Weights of a small transformer language model.
Architecture: LayerNorm before each block, tied embeddings.
Training: a variant of Adam for these matrices, 260M tokens, 22107 steps.
MLP neurons of a small language model. Each row is named by its layer, matrix (up: input weights) and neuron, and shows model dimensions 32-223. Each number is 128 + 24 x the weight over its row's rms, rounded and kept within 0 to 255. Numbers have three digits each.
After each neuron's rows, "fires on" lists the tokens most often at its 100 highest values on Wikipedia text that the model never trained on; "fires after" lists the tokens most often just before its 100 highest values on Wikipedia text that the model never trained on.

L5.up269:135143155139143211144114123111132095164138145110096124083133190135079159113152125127106153142089134135149125133161122144138114111134136146104161162089124140130171171143100141159114123128135139116094123112147135149120119089080144173127064107140148127121096145125180123154108138110111136160118132159114150125097172116113137164106142143098113100094123109119099100090145105124146119080157113164111124120139166151097125148107082107171135136157124158128156152131118135132152102161183136097123138130142152142091123153148128142086119146093137161132094143129073080135170076135109148115
fires on: "e", "us", ".", "l"
fires after: " "

L6.up112:184122120141109129105166138099117142135125130160147170144161132160184170136160095136152135072063162146144141112128144144116111157075136170128094161188155139110122096121130134127150167121114155119100111126108117109103124140101124145122151133100093127132126102143121165112110169084143110117103082141119181124090148143108140117139110157138115116083119151122122134190119107108118096116118113127098119150170170101125134131120117118124151126150129125164117123135110142135110117104161145122120078137104098112134142141091121137120102125160172103126128080129133105149122125093103151129
fires on: " No", " no", "d", "lo", "h", "ro"
fires after: " c", "|", " a", " mo", "T", "d"

L6.up355:128162125167160127131139110179116125125110132120160171125097148122142165125154134146097142129113140153102115149132132161126120157126129118106137168141157154156134110126138134146180116107118104117102150119122119112112114123120113060175149132147126105127158143123173128148153094137176138126157100107120114101090119095122129115117174139105122110070090113092164138109132119121159144153094116146120155142129106089084093086198114131136133134137115061104137121147125114104135113139127124146073153156105156095144134126160096141158136164148100117138124108133155105121099090083107141118
fires on: "s", "en", "za", "ph", "e"
fires after: "ro", "re", "gra", "co", "ri"

L6.up3:164182152129094152109131113161108138131129124151171164127095165146106161106138122139098135129123122171113166129092116115127141097084107123087149132089127145118165124175170128128129149161099131107105135157122129160132091146135154129173113106176153117136110105143139129144141192101133122136151108116135123140117160116111174100155144137100147165101135081133152132086127128130125125134126114153132103113127165137158101127113161144138159122123182141114138160121124091144100151130124100112120105102094102116171147154124112107101104116134099161141068099114153111136100084120156141082
fires on: "ver", "vi", "se", "fa", "d"
fires after: " con", "ad", "ur", " inter", " Re"

L5.up212:163147115116080190112094119132148097125099109127141128124102131133142171144119126122150134125130138149101159163147126114132167148161155143137074116167115143137120061152165147105104132166109104136137098158129095137115148111097149114118146173134102137134111150135105164107158135136128110135152134094135151096121183130152098099100153193182154104118117142145135123103111162128165136147130131176159114142134135112130093131130106146154112131106153100146126155092125120118112115130079116107117099129111151144142127139116133127165094161131145175165147114161111108132100096098100109077
fires on: "g", "ce", " g", "h", "le", "ch"
fires after: "s", " a", " ex", " f", " A"

L5.up852:145127131113132097110139120131136145147130125108148146169110115140154093154115128132079179114131137111092122127124152151096118090110151120107152139156116158119140143148154209174155141144144145129160138101138149128095119111122125120126108126118139149128159158113140137149215098110143136093147129109155164136146170081072096096096114147134088139114097113145063115172091115144123114140145108156118131147088119163118136171113105109104135147113131102085159149174095131137118130105136091072118137142108092138128114155137121131135071088127105125109139150154163106130111083120123123138
fires on: "ed", "s", "c", "year"
fires after: "'", "-", " remain", " record"

L5.up672:126138099146105114139129108135152122142149078146125125109086149159085203123125111096109090138122129103092151187166147105113143120152143165113120127106141125115138138134181164125095129145094126125176065116106129130109132127108144139168131114122155150124117147107131122143131136148147150144127154109127102142124115124122125146115122166142103171106168100124064131099122150098151119139102115117168166158101158112120158088154101166154111115111123085126124165136161127117163127123120127111138126122117104153102108131140125081132089094124129120124114099168135105133126113066148154105
fires on: "c", "il", "ut", "ver", "s", "ing"
fires after: " su", " fa", " a", " Su", "s", " A"

L5.up850:123138116138135120149088111181128129100111130129088124123106127116139135171164118136142102149125142127107167153130118109099145122136151138072157191154116129116147120166146131142151138135133075158139119160114094125091126115148144130121129159104063128153161188114186108120128156147126108129105157125138138080096103132093093175102110153148181141142095111141105118126106151127186117138092123105172142150079124141103095145092128135159138111136137099118132119184132111117154159142137127151143095155083093081153121148164137114133144133140080140126126078108099161146131130104108158141
fires on: "or", "udi", "ade", "mi", "air"
fires after: "cc", "c", " St", "th", " st"

L6.up862:136167129111121124139078122171112074149165152137114120153170139101129138167127116139129128122092135110116121137150151150145165120104071147147123143136121127135087122136090181146089168132104104116179114120143114129155104124149141139093113095120114155073142092142118117147102121126183124129117123131146131085111125132163114083147111134110107115139162142092115138123126119101148101104149125204128132116117146139137154149154127128156149144160138144141124144125115131132157136127151145109103144113155138116126125167169128065126131123133170168126134128076137118119128099103106108139
fires on: "ri", "th", "m", "re", "h", "li"
fires after: "ar", "al", " the", "ig", " Mar", "ma"

L6.up774:114178164115132165113123091155128132173141103143109126128154108151141129135128114137147102133152106131110157093117149130122131149082115127120100106118147143119139109146133145145150186197133151139115129135164128117116085113143109142176123141124105137079151136088115132144103154085132111095103142136078144077119113139137130159111169152127142112045118091059142156139099125128132096128124134151113143072114130134136130127139128135155130136110119113196134119135094094117157152137141122091093137108153088134117153146121114115139179176131142152156139124114176095140158142106122133123
fires on: "th", "ta", "re", "s", " mi", "f"
fires after: "al", " Ca", "q", "ma", " O"

L5.up46:098120153098121140117068083124115107138106134095109130098142142118133154150131113113142120101142144155125091124142170124102150181092131146107122102143115128139145137127137164131142157114116087145118152144116097145142138099138103092163110122137103138146115101123139163155134152141154117136120132156106154071106160133144106179131111157196131092133146136128130110085095126127180105148140158151124133142117144157141070123140164211103126118132129163148144120156112143142128132128104161135134128150082155081112136159096137140143147093142147108146130157084138092131161129133106127144
fires on: "re", "br", "q", "6", "z", "7"
fires after: ".", "c", "s", " co", "p"

L6.up0:165128130133057150103084115169106073115145159129152123109103136126114126137115118145120136107165122146146160141135097144151115115106113123152111096174107128140097148167164131144090111130137109120127130132096162136132139127137145107126116168119141131131127125118113182178121149133134085134138124082132090112139109101122164128169159149102150116098147100066145162163126144099113117144093154165132124102101175127145086100156122147125158102125120122109127129188157085117144138107136117115089105108111144105137118136131130147122092212112120146188136115142079145129112125097163142122
fires on: "tri", " fa", "ne", "ju", "ry"
fires after: " con", " in", " comp", "ant", "mit"

L6.up536:162113156118108177141117086138120094077089111171159152074139118158198109118150120139101119096112143173090111146140140122138114128167132115094117130111127134121148124129139168112118136157120111100136148110152129118090207112148168103141136090128143151088147171110131143135130130120116126117125112104136150107144116123115128079131093174128115148114128115103138133087127186129128113124096113115125134113105184132122137147133088103109151135152097135171148154159139099091133141140126109120136082115111118088184154148121099132150089119086154186116154121144123106119119116109113137115
fires on: "u", "bu", "i", "ar", "c", "ist"
fires after: "it", "tri", "t", "st", "s", "mo"

L5.up15:126139193197120116084117091198096095131094115153137124108123142106132128132113143107174130165144121116136131179107218167111164118121113096120045111146134138115154114126137146119126115133125136145113156154117144142136144122159123110126131081123100129111136135122124112126154146098170094111110174095132152118106173145138120140088102115157111119155149111151150146141097142146147116109137114130116119152102150182135097115096128120117169116103160110111138131123092109111106155106104149084089140135148145103189115134131125159141133119162160109119116123131156134155110126152103096155
fires on: "y", "ha", "g", "at", "da"
fires after: "w", "d", "ch"

L5.up290:143137150127122129104123105111123132196106140212117128163131147126134169145127103142130116123137154149153090144147168100135108082131131138078104132116112111117112178117127122131119157140139140122103087144136124107131129103130122157132140196100129137131103122101126118144132129119104133145112109122143130112143139110116167163128139170155141094124131141128094094121102135115148019083169118147130145117116120153159130114093112126146118140135135150092125145141147153106135103164163108075129099109146129122088107169117123093089123124162127074152097151137133107146165079155129187106
fires on: " P", "l", "le", " ", " Per", "ol"
fires after: " |", ":", "|", "-", " P", " "

L6.up859:187116175175128148103088115138133136149155106145150173138130111145160120100131113123122119125108120157163130098112110175122125128102102174118171108146154131154143137151107106143111143106136089099092188136099141125117119084123142107123148173128144170139152090113108154131091115152142081123113077120118112108136117119140135124139128120115113142090093112061095121116166117137136108104146142130167140147144114163140133154130129184148140117081137112195141155152119118117155145112102113098094075151081141123139147136120119107152103074120134099213173117153122117120136119144115163128
fires on: "ne", "gre", "a", "m", "n"
fires after: " de", " con", " De", " co", " Re"

L5.up169:174129138150139121145127102167117138131105153101089128147088126076093170128112135147136104111108124146164153151132131090152140164094139164143098148096138138137141150170144158147143164128118140125107067090062155145122118112101159163149134148124102139131113114167123176136171145142123105170128143114115129140112135111146091095096168148121127142135112103143112119165131084099151124129115138149149143114131172154156127111113146156112107136087124119143149202144118102110106085171103153123095159146134122095150128127087114113095174119135124174137134132130108134131120112082163058114
fires on: "er", "in", "ic", " 1", "w", "s"
fires after: "ff", " under", " out", "ta", "mb"

L5.up372:118125131098117091125142099147126139209126130127144113128126191109169094135104095130138118111135112116153118122137180178096092085129113122129141109126154150140134128135139148102143140119153163117137099133132150129115144112117122103101124130114141146097136144130117186145158131093110136109137117137122149109105147137122107131096104130130107163115133124137139113111115156145161107165107128154097087156088150103132162158116141138138145141106110131130175121154116135072102132114141117079132075110173150132105112136130135119099070097163143112146114167158075114127136060177131128108
fires on: "t", "li", "10", "co", " Di", "lo"
fires after: "-", "S", " S", "/", "s"

L6.up195:161158136112080132150068099130072123153103120115099146125125174125143132132171129131109136099108158134143150136151130164125091175133111137125114132129138118140103146120120129156156109151149151128152125103092165127123084093148130111139096135131159135106145172132136126144179112161200091170141146131088121120134159122134166110072140126158100098060087101134143139141130136093117109091089093125146143092139154104137117136137152143156144117141131101132121140117143151114124072134153131087101173206102140137170129141162137111102139128129147147142133166105144151121090162129100134124
fires on: "er", "or", "n", "udi", "e", "ist"
fires after: " st", " engine", "re", "all", "at", "."

L6.up239:126139132137131109112138122155125103122141135133099182138131162161143165124086101134148100144118109118126150134181117142116150124157105135186121144119074160139125176133142139126096114145106145131142113146124137089125109146098115093111114167125135150084109148117097113121123115117145127131167153156114126160157062178147130146132124099110117141142127101134107103120142196103125105141126117168116148155169157140179106090165113126158154137112152126114102140129075097132121104177128132098128110130157138099110096155126125070138141136172139132150132140075147159127123113086101155100
fires on: "\n", " 1", " −"
fires after: " |"

L6.up152:122121156181098165121123102152057154136118093106142086116135149135128152126177110170126149111143139163154131145118085166127136138096145146134112139151126151097128156139150160115132118130139169117118166120104116096143099096099164132097132123143104136156129126137148136107133080151169117124140110110096112108138155130072132161098131105107094088140123158078167121124149106139147133171072115121132151116157100130110114180189094151150153149132101087155136124126114124144158146121116079101126134155095131132144149130098128121116105115160103132124096134147127094100133149129125138088
fires on: "d", "a", "e", "ad", "on", "s"
fires after: " co", " mo", " Co", " st"

L6.up88:135168111146107148128156129096148135147118137171152141078118192134118152113132136107082114126155105115132160146175104121102097138090167118177128118117148127108159130187190098111104160153121122141097129128133156131121154125131115170181104133061145126114105155086148150104119111121154104144163052137119102146151142099114154140145151142101113130094122150125157125173128113108145103142149119147141147069133105111108102162142162095110108145117140123099147115132106111122134135164196126108116106124110143143096121148120120134136117127117124119142096101161078147134123142122137152119
fires on: "e", "E", "ur", "tro", " –", " La"
fires after: " ", " Li", " Grand", " se", " Jo", "ra"

L5.up628:154138157124141089157126126130136127112111113171136157139158151100133143108112117151122109104103154167139123146137119130103126177152137185122089155125144124143146132115153167134161172147121117113138120097106145132123128118072162152110108128127120118113099118132150141143138154121110100110121059130143097112114094098167121138128135160141143159113083128125134103144146148100148080099125140116108144103102201125160114114118137147112169119154081116114118134139157141122087123128113159128102093121119136097163102144127126152064143097140121072135142085103163127114165114133089168155
fires on: "or", "lo", "cc", "er", "st", "me"
fires after: " c", " co", " a", " A", " C"

L5.up464:113097139101117167077122118159094135150105107155135149157122158146134108156137102075112143137127147176163143119109137132134061143061138170123104145122130128126149169130154140157119161153131113113110140168109118150090124142156122162085142117142154144134160161086181141156122166124106127148118150147102157161122197141135107143120096139185143082097109110121137114168116088141126106054133140155128141096080151131143146119134130130124142119115124127118119135151100145122125130119126082090107126131125112141107102136134140144131107099136157127110099166122067141133152154138127121131
fires on: "ed", "ra", "ate", "if", "ol", "tra"
fires after: " D", " sign", "und", " di", "id", "ed"

L5.up475:134158148152110158073118098177141140161142102155177115114123150151104118100136152123171160154150128174144139107111145109108123131108130153117075131170133135146131129170133103137119120175120146117135136152138135146110143131154126110127121116100138152125147175118140137133171131085110113124105146138054135101131135153143130141067086121158141192073096098127141154165081132112165106107103100147135104122120138119085140081135147123124131125097160111103150143092101098122103159134152151086122102106145126151084100126132146143180140147136124168134102126165123107125142139159115143128
fires on: "y", "al", "en", "U", "A"
fires after: " G", " T", " M", " H", "il", " Qu"

L6.up858:149100115165091149155115137147136138132077129142169103069136187126136144127146098101130141100150149156160116131140097140140139132131127140126083142126146147137147180099125187151072145139132104072152138128111114099121152123109152133108127082150131153095129139132119143088156117104111150120147151128118109155149182160122156118131108111121133101136150119099087116094127169167157128161094107124128139102078170150136087172174087115111146172118104137147163113107134127108121125158149114115118102127129098137174105129119117105132109142097149123121135169146108112096150095126141146061
fires on: "ed", "e", "vol", "d", "aged", "ell"
fires after: " in", " creat", "man", ",", "t"

L5.up528:168194184118128136119135111141164128120179131135126114140078107125202152114118122085155119084109121165087143103107171119124144079133119145165126131125127154130144109073144162134125128157134160085084124132109130135080156103133143112137145120083098140121145122126129118114106117132159109109139104104125155123105114166085141147074115138151114179114177107138148165193120148115131114156130121125125123127131107133133147115140141123099119145140140137124129153140118167065174076128132164134134145149140160130087122145120128118101107135143133159132124121143140137128118062100154131136
fires on: "er", "wa", "ian", "ia", "la"
fires after: " S", "S", "s", " As", " Gold", " Ta"

L6.up732:165141140172102129143113121158115126110128108092133133154093166137124124111181116121152145107098130152138173154152119128134096130131154108100144148154121146143118113096119154134103132102134131107104158068111120120078093134106144165131119100119108134160139173103191140149077132131129138089084106153138082154119124102160172151139131182101130095136120131116146126116137119136150114164101147134115129110108143136133081062133100105163173106151102103124118139109128074126175102133121168144119118132136164110179134138174137132163111110122135140150108139158135104108162132146099126122
fires on: "ade", "am", "ne", "cur", "ad", "za"
fires after: "c", "ce", " me", "oc", "cc"

L5.up389:124146147108123126144131127100104137147123116134127087124166155167101091149163110155134101104115132100098173149141175117104111077140135178122112155178093146129163114161119116157107111174133116087127152154109121130120132143099204164156147106103079132114119123126122123103155100081129156110138148135133141124132133095128091166092092123125121125108120110130116113139094156141181114131103140144185171114120135116137134161142138094146133127172144093157106120118137137127113058152146094134108110125143127122114123155121130148096096089128120137120142119133117121152146132116081155111
fires on: " ", " the", " st", "th"
fires after: " the", " The", "The", ","

L5.up801:092163129114148111112141118132114141192144137118157117141121157140158099133134115129115122147121152161152158160140107153118131115134108160165164104098127184130130132129152153186124128197116149165157113100123148124119153122153125120105129102132133128108114137132115120106116151120164097109111107124098139150099082112152113129122092145146124170073121095098112125133110133088092112061167119140083145116097117142109159149147152145118134119133197144109144123109130086091135100153155074130120078126178128140108138144129110144140133119143106114115095174130123120108138120157122116142
fires on: "ver", "s", "her", "es", "ur", "pen"
fires after: " O", "al", "at", " Ne", "ot", "it"

L5.up523:099163114110138171105113100100090109132137137187150143095116156134088149100129117173097107147142138144159157148170081106088157126107145082084110118122118138105112130128157118134104110107138118159133125171105158124125136110149141156106164112156162117105125098131134160137118104113144138139150131130149111110135130117089141157149108140144106101126133094117160084148099125111130092136128119146110151167124134170159103112153081122128151146119160146144161124163094149131153105152130152088117135139079101110129102151121133117152100114183136118153150102134137106129170136103102125098
fires on: "S", " S", "s"
fires after: "\n", " |", "===", "==", "-", " App"